Weights of a small GPT-style language model, trained from scratch on English Wikipedia.
Size: 16 layers, vocabulary 14254.
Architecture: LayerNorm before each block, learned positions, biases, tied embeddings, normalized queries and keys.
Training: a variant of Muon for these matrices, 968M tokens.
MLP neurons of a small language model. Each row is named by its layer, matrix (up: input weights) and neuron, and shows model dimensions 80-143. Each number is 50 + 15 x the weight over its row's rms, rounded and kept within 0 to 99.
After each neuron's rows, "fires on" lists the tokens most often at its 100 highest values on Wikipedia text that the model never trained on. A number after a token or word is its count.

L9.up1738:30 45 52 36 41 42 44 65 51 41 71 67 22 25 30 46 55 66 59 38 71 52 57 24 44 76 28 37 56 64 39 45 64 51 57 63 41 38 42 28 59 72 75 61 79 45 42 52 47 64 62 71 66 34 29 53 51 31 38 45 41 54 43 49
fires on: " and" 23, "," 20, " of" 12, " |" 12, " in" 6

L11.up687:57 57 60 70 22 63 35 39 71 20 65 42 35 59 27 66 35 63 43 48 10 62 35 45 59 24 67 36 38 38 24 24 56 38 48 30 51 34 79 48 51 21 60 33 72 45 54 52 38 53 74 49 50 44 68 57 40 35 45 44 50 50 51 54
fires on: " " 61, "1" 10, "3" 7, "\"" 6

L9.up531:47 47 47 42 66 38 42 65 57 58 38 43 70 68 48 62 44 46 50 68 53 63 61 42 51 63 68 55 37 60 60 65 64 83 65 44 48 51 60 68 92 42 46 44 60 47 58 40 81 65 32 66 44 58 47 32 58 64 30 36 25 29 49 46
fires on: " and" 44, "9" 10, "8" 7, "0" 6, "," 4

L9.up1320:48 30 28 36 24 41 45 33 70 34 78 53 72 58 51 62 53 54 41 57 62 64 49 42 35 48 88 59 50 64 36 50 52 35 52 22 38 43 58 45 36 47 65 34 54 26 56 49 40 78 66 82 40 63 51 46 39 39 40 70 80 46 38 41
fires on: " " 31, " that" 17, " this" 8

L11.up686:46 62 57 03 43 41 52 47 57 48 72 52 46 45 41 48 66 57 57 50 57 45 38 61 37 63 28 23 29 87 35 93 34 33 55 85 50 50 38 57 45 52 61 51 55 81 57 58 32 49 71 37 47 46 31 46 31 39 53 40 49 67 34 48
fires on: "," 30, "." 23, "in" 4

L9.up1180:37 45 51 57 72 52 57 53 12 50 37 52 55 32 55 43 57 86 43 39 56 63 39 44 37 17 43 35 48 72 49 54 77 33 50 42 60 68 37 51 66 60 46 44 51 44 54 44 37 75 39 57 25 42 73 41 34 49 16 40 49 38 33 64
fires on: " the" 34, " his" 17, "," 12, "'s" 7, " its" 6, " and" 6

L11.up1043:29 57 52 61 48 69 66 21 35 43 46 60 58 54 45 57 44 14 49 35 76 46 64 69 85 40 78 61 47 53 45 57 67 60 67 57 60 47 16 43 66 59 37 55 41 63 58 32 49 63 57 68 43 53 59 36 52 33 49 32 34 58 46 22
fires on: "," 47, " by" 13, " during" 8, " in" 6, " the" 5, " on" 4

L11.up1096:33 79 56 41 50 40 36 27 60 33 52 63 39 38 45 42 75 57 67 36 78 60 41 70 48 59 66 60 67 45 51 61 34 57 48 29 43 24 29 58 40 56 48 43 74 62 23 62 47 72 56 63 61 26 41 54 31 37 08 45 56 73 25 44
fires on: " and" 28, " to" 18, "." 8, "–" 7, " in" 6, " with" 5

L11.up1582:70 59 43 74 50 41 32 28 72 62 67 63 24 60 42 28 44 41 66 45 20 65 76 54 47 47 40 14 49 57 58 57 51 33 71 76 34 63 66 50 57 53 55 39 47 64 45 27 77 35 48 58 24 40 47 55 25 32 37 46 52 60 29 42
fires on: " F" 24, " G" 20, " You" 9, "\"" 7, " f" 6, " e" 4

L11.up1510:61 47 63 48 33 37 46 37 47 56 52 60 30 55 47 41 62 50 65 45 42 40 54 41 24 52 48 54 36 50 52 88 54 76 39 67 48 74 39 08 38 32 45 42 29 43 34 45 41 48 17 47 28 39 47 65 67 72 41 46 25 26 44 49
fires on: " H" 39, " L" 17, " S" 8, " J" 7, " the" 7, " " 5

L11.up949:39 42 28 55 72 49 62 55 65 48 50 47 49 33 61 66 58 41 72 55 37 69 32 41 42 33 73 45 51 61 67 37 90 59 46 48 55 25 75 62 36 40 32 40 45 64 77 54 38 45 67 58 68 45 37 38 56 57 54 79 49 56 31 54
fires on: " " 68, "1" 25, "9" 4

L11.up1241:27 48 39 45 51 35 46 64 49 48 61 11 50 50 59 45 22 65 45 40 67 40 57 66 33 54 72 29 47 50 62 38 46 36 54 65 16 55 44 29 54 78 54 54 76 72 39 54 37 62 61 48 51 55 24 74 35 37 35 46 48 53 23 68
fires on: "," 58, " of" 6, " F" 4, " (" 4

L9.up1338:59 37 53 81 48 49 46 28 56 34 58 36 48 58 51 55 81 67 71 37 62 57 62 38 42 38 80 41 37 62 60 72 72 15 36 44 68 49 44 49 46 42 72 74 45 46 71 64 61 34 48 56 42 75 56 58 79 49 53 48 59 46 70 44
fires on: " " 73, " (" 7, "." 4, " |" 4

L9.up1482:62 44 57 73 43 55 38 39 15 34 59 52 35 32 61 28 78 46 34 27 74 47 38 35 39 40 83 68 52 40 42 33 74 41 12 38 49 56 56 73 54 58 53 41 77 61 66 35 71 47 46 55 34 65 22 66 64 30 27 66 28 35 37 56
fires on: "." 57, ")." 10, " Pro" 4

L9.up1586:47 44 34 41 70 63 56 43 76 38 60 29 47 36 29 48 37 81 26 69 57 50 69 51 46 62 38 51 71 77 70 78 73 50 61 65 37 37 62 32 80 56 84 80 48 35 59 26 53 52 59 46 26 60 52 34 60 38 34 45 38 29 10 44
fires on: " |" 42, " by" 21, " of" 13, " from" 5, " the" 4

L9.up260:47 59 77 62 55 53 55 61 37 53 33 57 64 55 57 69 35 49 75 63 74 41 33 37 58 39 58 48 63 63 69 36 53 62 64 55 69 51 39 49 59 63 75 41 78 33 38 61 61 60 43 44 11 49 67 34 57 33 29 67 41 71 38 66
fires on: " |" 34, "," 25, ")," 8, ";" 5, " of" 4, " for" 4

L11.up1744:64 72 29 43 33 58 64 58 47 71 39 50 51 39 63 85 50 47 68 49 44 18 53 50 30 51 65 68 56 45 73 39 34 69 31 46 60 50 37 51 92 47 77 34 77 49 39 76 65 68 42 55 59 79 75 21 44 60 38 60 54 34 53 58
fires on: " |" 23, " of" 18, "," 11, " in" 7, " and" 6, " ;" 4

L11.up982:39 46 53 47 13 42 67 40 25 40 36 63 48 28 34 92 43 63 90 57 68 60 40 55 45 61 57 64 64 81 54 26 56 53 85 10 55 45 73 58 53 42 73 50 61 57 67 51 27 59 59 63 44 54 36 30 46 49 48 64 34 54 35 38
fires on: " of" 18, "," 14, "ing" 10, " a" 5, " with" 4

L11.up259:52 73 58 38 33 50 71 53 49 45 50 84 32 51 23 35 42 34 23 71 25 53 41 43 60 70 16 68 28 56 39 54 61 40 53 30 52 45 27 08 37 76 65 33 28 32 56 43 69 51 46 75 82 63 69 58 28 40 62 61 31 45 77 44
fires on: " the" 25, " =\n\n" 10, " " 8, " of" 8, " (" 6, " result" 5

L11.up900:66 56 54 68 33 52 54 63 15 54 68 46 47 39 34 49 56 43 67 58 60 67 57 68 24 28 62 57 37 40 44 43 46 61 12 43 66 35 44 76 45 47 31 57 48 25 23 48 66 40 45 49 36 30 39 18 51 52 34 47 59 50 52 74
fires on: ":" 23, "." 11, " novel" 9, ")." 8, "0" 7

L11.up664:23 73 43 46 34 31 57 37 43 44 54 41 50 73 51 65 75 69 35 42 45 45 33 40 67 51 40 69 57 49 44 75 42 81 32 31 66 33 49 56 48 55 60 59 30 17 33 54 49 61 64 69 51 54 48 57 54 53 62 28 61 32 46 46
fires on: "," 21, " and" 17, " who" 11, ";" 9, " but" 8

L11.up1149:66 49 38 53 47 66 54 53 68 65 41 71 36 63 74 46 60 53 50 42 52 19 24 67 28 59 47 60 29 56 35 82 29 28 46 71 50 45 54 75 47 72 46 70 45 37 42 64 60 40 64 69 80 46 43 69 50 53 51 25 46 53 45 25
fires on: "," 35, "." 14, " he" 4

L11.up770:51 43 36 29 28 67 38 52 67 31 68 55 57 55 49 61 40 60 61 66 45 62 22 62 71 51 40 77 42 37 52 43 44 80 59 51 51 61 65 49 58 47 84 63 44 35 64 56 45 51 75 41 43 51 53 51 65 75 33 46 20 32 63 57
fires on: " F" 41, " Sh" 12, " St" 8, "v" 5, " of" 4

L9.up1120:40 27 66 24 36 57 50 62 62 47 48 74 34 64 60 62 54 37 58 72 50 24 51 62 53 56 90 22 53 41 72 32 68 34 45 49 35 64 43 25 53 44 68 34 63 56 45 54 52 78 71 49 59 71 38 31 49 44 58 66 63 72 49 57
fires on: " the" 26, " of" 20, " by" 11, " in" 8, " |" 6, " to" 5

L11.up1908:43 22 67 32 34 33 75 64 59 42 74 44 46 77 69 43 51 65 51 61 54 50 40 38 48 56 53 46 59 26 00 41 62 55 33 46 46 53 65 32 50 71 58 65 78 28 30 47 82 35 97 56 61 47 42 35 35 23 65 32 63 59 72 46
fires on: "2" 21, "'" 13, " N" 7, "with" 7, " by" 5, "e" 4

L9.up424:68 15 50 70 47 49 18 31 73 73 60 26 48 37 68 51 84 21 38 34 58 38 55 36 43 47 27 40 56 76 22 59 45 62 42 23 38 56 49 52 49 29 65 50 73 22 66 45 64 42 66 59 38 54 53 53 47 86 59 42 50 19 49 64
fires on: "," 73, "." 13, "4" 6

L9.up1755:41 36 56 41 24 69 32 83 43 49 27 27 71 53 44 55 51 43 60 26 57 59 60 40 41 49 41 41 56 33 58 31 75 65 83 61 39 53 64 57 55 22 57 32 44 85 48 38 60 99 70 39 48 59 57 25 62 31 41 68 53 41 70 46
fires on: " by" 24, " for" 14, " at" 14, " of" 10, " against" 8, "," 5

L9.up1129:29 51 58 49 34 30 41 46 43 55 76 67 43 62 52 39 71 71 57 62 70 49 51 55 26 69 34 43 60 55 60 47 76 55 45 59 48 52 73 38 46 51 50 69 21 67 48 41 61 76 38 80 54 67 25 46 72 29 41 65 60 53 50 26
fires on: " and" 21, "." 19, " or" 6, " |\n" 5, "," 4

L11.up1284:32 32 72 49 70 35 58 44 53 59 22 68 50 46 69 52 34 61 45 73 46 57 46 55 76 35 27 59 36 15 43 58 56 55 55 54 81 49 43 58 34 70 65 56 61 58 47 76 41 46 48 52 67 57 43 45 70 48 33 50 83 36 55 55
fires on: "1" 53, "." 20, "8" 15, "," 4, "2" 4

L11.up1032:45 27 28 46 45 32 61 73 42 67 36 73 40 47 41 47 39 47 39 34 44 41 70 29 25 33 40 60 65 13 69 42 44 65 68 42 68 51 37 74 45 66 69 64 88 22 52 53 43 54 28 55 42 21 40 56 76 46 26 28 48 40 40 83
fires on: "2" 44, "\n" 35, "\n\n" 7, " |\n" 4

L9.up169:56 12 43 35 36 52 26 50 46 48 64 20 77 92 57 70 37 38 56 56 61 57 39 48 24 24 57 48 35 86 86 36 41 62 50 53 31 54 44 40 61 56 45 52 33 14 46 40 60 65 31 53 38 84 61 77 41 38 60 44 67 39 43 54
fires on: " as" 35, "," 8, " (" 8, " |" 8, " with" 7, "." 6

L9.up906:19 70 62 40 61 41 62 28 47 53 45 29 60 46 26 54 29 52 38 46 57 59 46 63 62 64 66 45 40 38 46 47 39 47 47 49 24 22 45 49 48 57 42 44 40 26 31 40 37 52 54 45 81 44 34 46 31 87 21 68 79 38 59 62
fires on: "7" 61, " is" 16

L9.up120:26 62 50 34 34 52 40 53 52 53 35 42 29 56 68 51 22 43 40 47 46 44 35 61 29 37 57 51 53 54 45 73 54 45 42 39 38 62 58 31 72 70 29 74 48 59 61 74 55 63 51 49 29 60 54 61 34 64 69 42 54 84 51 38
fires on: "0" 26, " the" 18, "'s" 7, " early" 6, "." 5, "l" 4

L11.up129:45 70 63 17 40 69 71 46 66 97 61 48 58 28 55 65 92 52 54 74 47 79 58 49 32 74 60 52 61 63 43 34 62 73 50 39 65 57 59 50 39 45 74 48 89 41 64 58 39 29 52 66 54 42 33 28 34 50 72 70 50 51 53 53
fires on: " he" 17, "9" 15, "1" 14, " " 12, "3" 9, "4" 7

L11.up922:32 46 31 16 65 55 43 40 49 57 62 11 24 48 75 47 46 59 44 75 71 55 35 41 30 40 50 30 57 20 46 44 62 67 54 50 78 46 64 57 27 46 53 62 76 24 62 51 54 30 71 46 38 42 36 57 54 52 40 38 59 63 35 46
fires on: "0" 18, "1" 18, "–" 14, " c" 8, "7" 7, " " 5

L11.up817:33 60 50 75 58 58 49 61 85 33 43 37 72 47 32 44 40 66 13 35 43 82 51 71 36 34 56 50 49 34 20 51 54 56 47 32 41 19 93 61 66 57 54 40 67 65 51 30 50 42 74 47 75 36 77 48 36 50 43 46 62 57 45 52
fires on: "," 33, " the" 15, " for" 9, " of" 7

L9.up1037:46 43 45 35 15 63 64 45 62 56 35 59 50 66 40 60 48 26 47 51 28 59 58 28 36 29 67 33 34 56 34 37 50 50 49 28 35 63 32 45 51 35 64 56 59 39 42 64 48 63 62 76 44 76 43 57 33 59 35 54 46 67 57 42
fires on: ")" 33, " " 23, "—" 11, " —" 10, "-" 5

L9.up1354:37 63 28 50 36 57 66 43 45 23 56 47 46 64 42 39 47 56 52 38 42 55 46 48 52 37 64 43 57 43 70 43 58 22 48 41 46 53 44 27 52 53 65 68 47 61 55 65 51 88 74 65 27 58 49 43 47 48 09 48 50 78 54 44
fires on: "0" 20, "1" 20, " of" 7, " a" 6, "3" 5

L11.up1157:47 55 39 48 49 46 60 59 55 37 40 60 47 60 16 28 48 66 65 58 26 48 56 42 34 47 40 40 40 60 50 43 29 53 30 32 53 67 26 44 64 67 48 45 42 39 44 58 71 52 40 59 66 55 60 49 44 36 70 59 59 66 53 32
fires on: " " 44, "–" 20, "(" 4, " (" 4

L11.up2030:68 52 41 55 40 28 46 63 50 55 31 60 51 13 62 71 41 66 44 56 76 52 27 42 66 34 53 51 55 45 45 19 53 46 33 45 26 42 69 51 33 54 77 37 73 56 39 46 14 51 44 66 38 63 61 52 45 36 29 24 31 54 52 40
fires on: "," 29, " to" 12, " N" 8, " and" 7, " of" 6

L9.up1808:73 43 44 33 50 82 50 21 32 59 54 43 56 58 40 54 29 53 44 62 45 53 41 57 56 43 54 69 60 50 63 35 37 42 73 27 53 39 41 31 62 63 28 43 46 28 65 45 35 81 54 65 49 54 59 46 58 21 42 39 39 39 51 56
fires on: "," 26, " with" 13, " of" 7, " than" 4, " in" 4

L9.up286:62 60 62 50 74 23 71 24 52 59 48 60 48 60 65 63 20 41 50 60 43 46 23 47 47 38 34 73 48 28 68 37 45 45 35 71 62 40 53 32 67 71 35 58 74 72 60 54 48 40 59 42 51 40 59 28 73 19 41 52 56 50 47 63
fires on: " at" 20, "0" 20, "1" 16, " on" 10, "2" 10, "3" 5

L11.up1252:66 53 55 55 50 68 58 49 26 41 62 37 42 55 56 52 23 52 22 48 34 60 53 39 50 67 34 32 49 30 28 36 59 18 61 11 44 47 36 40 67 50 35 50 42 25 39 34 47 00 48 47 41 63 47 56 43 57 49 67 45 45 54 43
fires on: "," 39, "." 24

L9.up138:48 31 69 14 67 49 58 56 48 62 44 67 61 61 70 35 54 58 24 51 46 35 43 61 46 60 50 49 28 42 35 64 37 37 59 55 64 34 20 49 26 56 76 46 58 66 91 31 64 69 49 50 32 69 55 33 43 52 55 62 48 38 58 48
fires on: "." 79

L11.up909:34 53 65 43 59 39 54 77 36 58 48 31 52 58 37 59 41 48 27 76 45 66 45 44 36 61 74 35 46 66 33 55 30 59 59 42 46 58 73 58 58 52 27 38 51 53 34 52 39 24 59 38 51 60 52 69 25 61 42 45 64 69 29 64
fires on: " the" 26, " The" 12, "'s" 8, " film" 5, " song" 5

L9.up1844:56 14 44 47 56 35 40 69 40 46 57 51 60 52 47 44 69 52 33 44 63 50 43 10 58 51 47 61 47 46 53 05 53 41 42 80 32 51 34 22 54 50 39 16 44 59 45 50 58 61 43 44 45 56 52 46 57 58 26 45 18 34 36 15
fires on: " the" 16, " for" 15, " this" 13, " that" 7, " |" 5, "." 5

L9.up713:44 35 53 51 43 70 48 67 20 39 35 18 70 63 43 46 39 31 63 39 66 77 47 71 41 50 43 33 56 36 44 68 35 62 33 48 50 23 58 63 69 42 29 45 30 40 29 53 50 38 52 49 69 53 20 50 37 58 41 55 43 75 19 46
fires on: " to" 28, "2" 14, "1" 14, "7" 6, " century" 5, "aur" 4

L11.up1831:39 52 42 45 48 47 45 51 58 37 58 54 50 54 45 42 50 44 25 92 47 44 35 24 61 71 65 63 48 60 42 24 48 05 59 29 40 61 54 40 43 78 48 30 61 70 43 34 17 66 56 41 57 56 58 57 36 50 44 77 52 40 50 53
fires on: "2" 26, " to" 11, "ir" 6, "ological" 4, " administrative" 4, " " 4

L9.up1903:58 35 35 48 37 26 25 42 63 58 40 58 78 54 37 80 53 46 31 46 52 63 63 44 39 35 47 71 56 44 34 54 49 47 67 75 53 31 45 69 46 45 42 32 62 37 57 33 66 36 28 53 55 60 23 52 51 08 32 33 46 42 31 47
fires on: " the" 45, " |" 17, " and" 12, " The" 10

L11.up203:58 57 72 33 57 66 34 50 43 32 60 38 31 60 51 32 65 46 33 58 28 57 51 63 45 42 18 54 24 35 34 55 43 61 65 65 38 42 42 58 45 34 66 79 44 43 39 53 54 43 38 18 41 55 64 32 52 48 48 57 55 43 73 55
fires on: "4" 17, " in" 10, "5" 9, " Re" 6, " De" 6, " We" 5

L11.up503:61 48 54 62 38 49 51 49 61 47 46 43 39 68 65 26 38 18 56 55 60 51 50 43 49 49 52 41 29 29 46 30 39 54 51 61 30 42 63 73 27 43 62 61 31 34 27 50 48 44 40 56 39 27 46 86 70 26 40 43 49 52 43 48
fires on: " " 43, "9" 9, "1" 6

L9.up689:40 69 75 27 34 55 52 64 19 48 66 36 58 68 59 63 58 39 48 74 34 63 43 50 67 41 67 68 67 51 35 68 70 46 40 73 49 61 63 28 56 49 46 61 47 53 32 54 45 41 39 49 75 62 57 51 58 51 40 25 83 44 61 54
fires on: " |" 48, " by" 12, "with" 4

L11.up1202:46 77 53 49 26 71 67 51 55 51 46 68 56 63 47 62 24 61 35 57 25 66 50 55 77 99 56 39 58 37 59 57 64 46 58 58 44 36 51 48 31 53 34 23 64 71 54 49 53 66 52 64 63 72 65 63 51 62 59 77 42 57 50 66
fires on: " in" 51, " of" 18, " to" 11, "," 8

L9.up1223:29 60 28 54 36 43 47 34 57 48 39 50 67 57 50 58 45 09 27 45 44 51 71 44 56 64 35 49 29 49 44 47 55 20 37 56 25 51 70 77 37 51 28 53 43 36 37 70 44 67 57 34 57 12 64 34 50 40 17 83 67 74 47 32
fires on: " " 69, "1" 15, "8" 4

L11.up852:43 33 59 50 51 36 53 39 25 70 52 11 37 58 41 47 52 55 44 44 39 23 40 47 82 55 31 50 81 51 54 30 75 60 45 20 68 30 57 52 74 54 63 57 60 49 41 35 42 16 36 60 35 65 75 36 57 45 46 55 78 66 64 44
fires on: " P" 25, "," 15, " L" 11, " to" 6, " than" 4

L11.up1176:24 63 58 45 84 35 27 49 65 60 69 49 33 39 61 56 31 33 56 70 59 45 79 59 24 38 55 44 57 33 52 32 65 59 57 22 53 35 56 14 19 65 35 30 47 60 60 39 48 75 29 41 55 22 47 25 68 45 49 63 55 54 60 51
fires on: "," 23, " As" 13, " that" 10, " not" 6, "." 6, " as" 5

L9.up1028:27 65 27 28 43 44 44 69 58 72 58 43 38 33 37 53 24 53 54 54 51 50 67 48 48 58 66 23 45 50 41 22 63 45 30 53 37 29 38 44 74 53 54 50 61 35 60 66 48 40 74 58 70 08 23 43 82 70 26 38 46 53 55 79
fires on: " of" 24, " in" 18, " on" 5, " for" 4, " der" 4

L9.up930:29 52 53 41 23 64 50 67 51 75 29 65 45 49 50 49 53 50 48 47 54 57 56 52 60 70 92 35 53 40 34 84 59 65 60 49 39 53 52 55 64 43 42 50 71 39 63 66 71 45 64 43 24 77 50 56 47 52 46 62 65 55 61 65
fires on: " the" 42, " of" 23, " to" 5

L11.up1706:21 68 43 46 27 22 41 50 67 69 53 55 49 47 26 70 54 74 38 44 42 43 41 13 56 30 77 46 61 34 69 46 56 42 47 65 32 50 69 34 44 68 55 38 51 73 71 33 70 73 55 89 31 53 34 61 53 45 37 46 23 47 64 43
fires on: "0" 42, "1" 33, " A" 6, "9" 6

L9.up1714:50 27 56 60 45 51 42 11 25 42 51 55 33 59 41 53 54 46 60 53 49 37 50 22 46 51 39 11 62 26 56 41 44 40 56 46 50 58 92 50 75 57 48 59 51 49 43 25 48 38 31 45 76 59 43 47 42 60 40 74 43 42 57 47
fires on: "-" 62, " f" 7, " general" 7, " G" 4

L11.up869:24 64 50 70 39 56 30 37 50 51 39 65 44 57 48 66 48 46 42 55 43 62 60 57 66 25 41 47 66 36 56 51 68 75 51 43 42 36 73 39 44 41 18 47 73 71 31 31 32 61 58 34 51 46 60 25 54 54 44 76 27 68 47 62
fires on: "," 98

L9.up1230:41 56 71 41 58 44 60 53 55 72 38 51 46 44 39 54 37 88 46 46 73 63 53 49 79 42 57 55 60 58 53 49 49 42 70 23 18 53 44 61 60 27 50 41 46 57 41 34 35 40 43 77 48 46 51 51 34 46 47 59 46 52 62 44
fires on: " and" 36, " the" 15, " for" 9, "," 7, " of" 6, " a" 6

L11.up383:64 68 59 43 59 67 55 67 46 68 43 73 43 21 40 05 52 58 34 47 41 23 36 74 31 68 58 49 21 57 41 69 26 41 69 47 40 48 32 53 69 27 71 33 63 41 37 50 48 66 24 53 31 40 18 68 46 43 27 53 52 56 25 36
fires on: "." 92, ")." 6

L11.up1242:71 56 75 73 57 26 60 37 77 52 63 47 74 39 44 55 36 59 49 56 31 55 50 26 54 48 55 29 63 65 67 35 46 54 24 40 59 40 58 58 30 34 40 47 53 44 31 46 55 72 67 47 55 53 54 40 56 50 39 72 30 48 34 72
fires on: " " 25, "1" 17, "7" 6, "9" 6, "3" 5

L11.up1143:43 50 55 42 35 10 11 72 63 42 60 61 59 50 85 45 79 50 68 65 46 32 24 44 63 34 58 31 64 54 42 72 59 52 39 50 45 66 41 57 46 47 42 61 32 31 50 50 38 47 52 62 47 41 45 37 54 74 28 59 56 45 33 68
fires on: " T" 20, " M" 15, "–" 14, " " 13, "T" 6, " S" 5

L9.up534:70 62 58 79 31 40 48 26 39 36 45 49 52 42 54 76 53 17 58 54 51 54 57 37 26 50 49 27 25 49 22 54 26 55 68 79 40 40 59 52 41 36 22 52 63 20 51 65 56 72 54 35 63 37 65 47 67 35 48 48 53 51 53 25
fires on: "9" 53, "0" 16, "8" 9, "1" 8, "7" 4

L11.up1016:27 49 42 35 56 64 53 29 62 32 45 67 74 58 37 50 39 60 50 26 61 49 60 45 61 49 18 25 57 47 59 82 48 62 61 26 37 64 20 59 50 55 41 33 47 67 43 41 33 56 48 56 45 37 50 56 65 38 50 82 64 32 43 60
fires on: "\n" 30, "," 28, "\"\n" 4

L11.up1697:15 45 44 54 55 44 53 49 44 56 36 74 58 55 55 52 66 69 44 45 61 52 40 47 63 41 32 81 37 20 68 55 49 40 24 40 48 47 42 40 60 77 85 75 54 45 71 57 44 43 41 66 39 45 57 48 11 28 50 37 52 44 53 37
fires on: " and" 51, "," 16, " who" 14, "9" 4

L11.up1308:17 43 30 50 76 44 52 34 56 64 52 22 45 37 58 63 26 07 50 40 79 53 62 40 54 34 37 31 50 62 49 73 40 61 60 34 52 27 55 47 59 73 78 57 41 14 34 55 59 36 58 27 46 71 39 82 60 75 24 36 57 19 50 54
fires on: "," 29, "9" 16, "8" 7, "1" 7

L11.up621:38 70 55 48 62 45 27 37 61 78 35 31 47 47 55 68 26 53 50 44 47 65 56 47 32 38 65 38 45 60 53 32 86 68 68 52 30 26 21 55 45 51 38 37 52 54 69 57 52 47 31 75 64 67 64 45 27 58 48 51 50 41 46 38
fires on: "." 32, " a" 10, " as" 8, "-" 4, " to" 4

L11.up322:32 62 51 35 38 48 35 51 70 47 61 11 49 42 90 58 56 46 24 75 32 51 54 77 67 52 65 43 35 32 36 35 51 76 28 48 69 44 36 28 35 59 44 36 73 65 56 58 47 68 59 43 47 58 47 35 53 30 59 55 31 42 32 55
fires on: "," 39, " when" 12, " of" 11, " When" 11, " that" 11

L11.up766:44 83 50 46 38 42 36 40 39 41 56 33 34 79 78 38 66 58 31 55 46 10 69 51 29 52 50 41 57 64 58 41 61 55 61 21 21 66 63 47 40 45 57 31 33 43 15 66 59 57 60 57 63 52 51 60 29 55 62 03 24 52 62 65
fires on: " " 38, "1" 22, "-" 9, "a" 4

L11.up236:67 69 34 51 75 44 53 31 42 55 56 39 53 58 44 63 36 64 62 26 42 44 49 70 46 46 63 57 49 68 58 44 78 30 71 50 43 50 56 52 65 53 91 37 36 41 75 46 59 54 55 58 49 43 41 29 42 44 32 51 47 54 36 36
fires on: "," 36, " and" 22, "th" 5

L11.up288:57 26 48 67 79 61 46 59 36 29 41 49 52 61 47 35 64 50 72 52 59 55 75 44 66 57 43 55 35 73 39 57 64 45 44 54 38 59 26 62 47 38 51 82 84 40 58 35 54 58 53 64 33 36 48 28 46 58 26 63 34 33 41 52
fires on: " a" 26, "0" 13, "-d" 7, " and" 7, "," 4

L11.up344:43 58 55 74 42 58 70 43 81 39 87 27 47 39 67 30 59 72 21 66 69 29 52 29 28 49 47 67 43 70 36 50 61 49 32 26 28 38 66 18 54 66 13 22 34 39 10 41 63 28 54 53 45 61 72 54 53 46 51 57 34 61 53 47
fires on: "9" 36, "1" 26, " " 7, "–" 7, " c" 6

L11.up572:40 54 29 46 69 57 54 55 57 45 49 57 69 70 68 67 49 61 61 44 53 64 29 71 54 52 43 24 46 68 26 56 78 37 31 76 47 47 65 74 31 32 67 39 70 45 47 52 29 32 60 42 75 61 29 42 49 56 69 58 54 60 46 24
fires on: "1" 36, " a" 12, " one" 8, "in" 6, " One" 4, " go" 4

L9.up647:58 62 43 29 48 49 55 16 55 41 57 39 40 47 53 68 37 27 40 58 54 48 41 51 11 43 23 55 46 35 61 46 57 50 46 58 47 62 68 64 48 58 32 65 64 50 61 65 66 55 28 61 56 45 39 72 52 32 83 51 56 44 40 37
fires on: "2" 27, "0" 13, " of" 11, "1" 7, " " 5, "sp" 4

L9.up1743:05 36 69 36 62 57 35 61 44 20 33 55 53 55 55 39 98 49 49 41 37 50 82 55 67 47 41 41 46 63 23 66 60 20 33 41 53 54 44 51 64 64 59 52 36 63 24 45 12 57 83 51 40 40 39 47 46 49 55 49 29 50 48 66
fires on: ";" 24, ");" 22, "," 21, "=" 11, ")," 6, " of" 5

L11.up101:56 40 74 35 41 45 95 22 59 50 58 61 49 65 65 38 40 66 52 75 37 42 69 29 13 37 36 56 56 36 16 68 62 35 50 49 69 50 48 44 41 75 30 13 78 42 41 42 48 36 65 14 83 62 52 48 73 31 46 44 60 28 52 72
fires on: "9" 25, "1" 19, "–" 16, "0" 10, " " 10, "2" 6

L11.up564:42 62 37 31 43 44 63 25 69 16 47 28 50 61 44 59 33 37 70 23 65 46 26 35 39 69 56 61 43 45 64 27 56 31 75 21 29 32 45 47 35 74 20 40 34 43 15 44 48 58 54 58 58 50 52 52 54 51 54 70 78 53 62 51
fires on: " " 33, "–" 32, "1" 32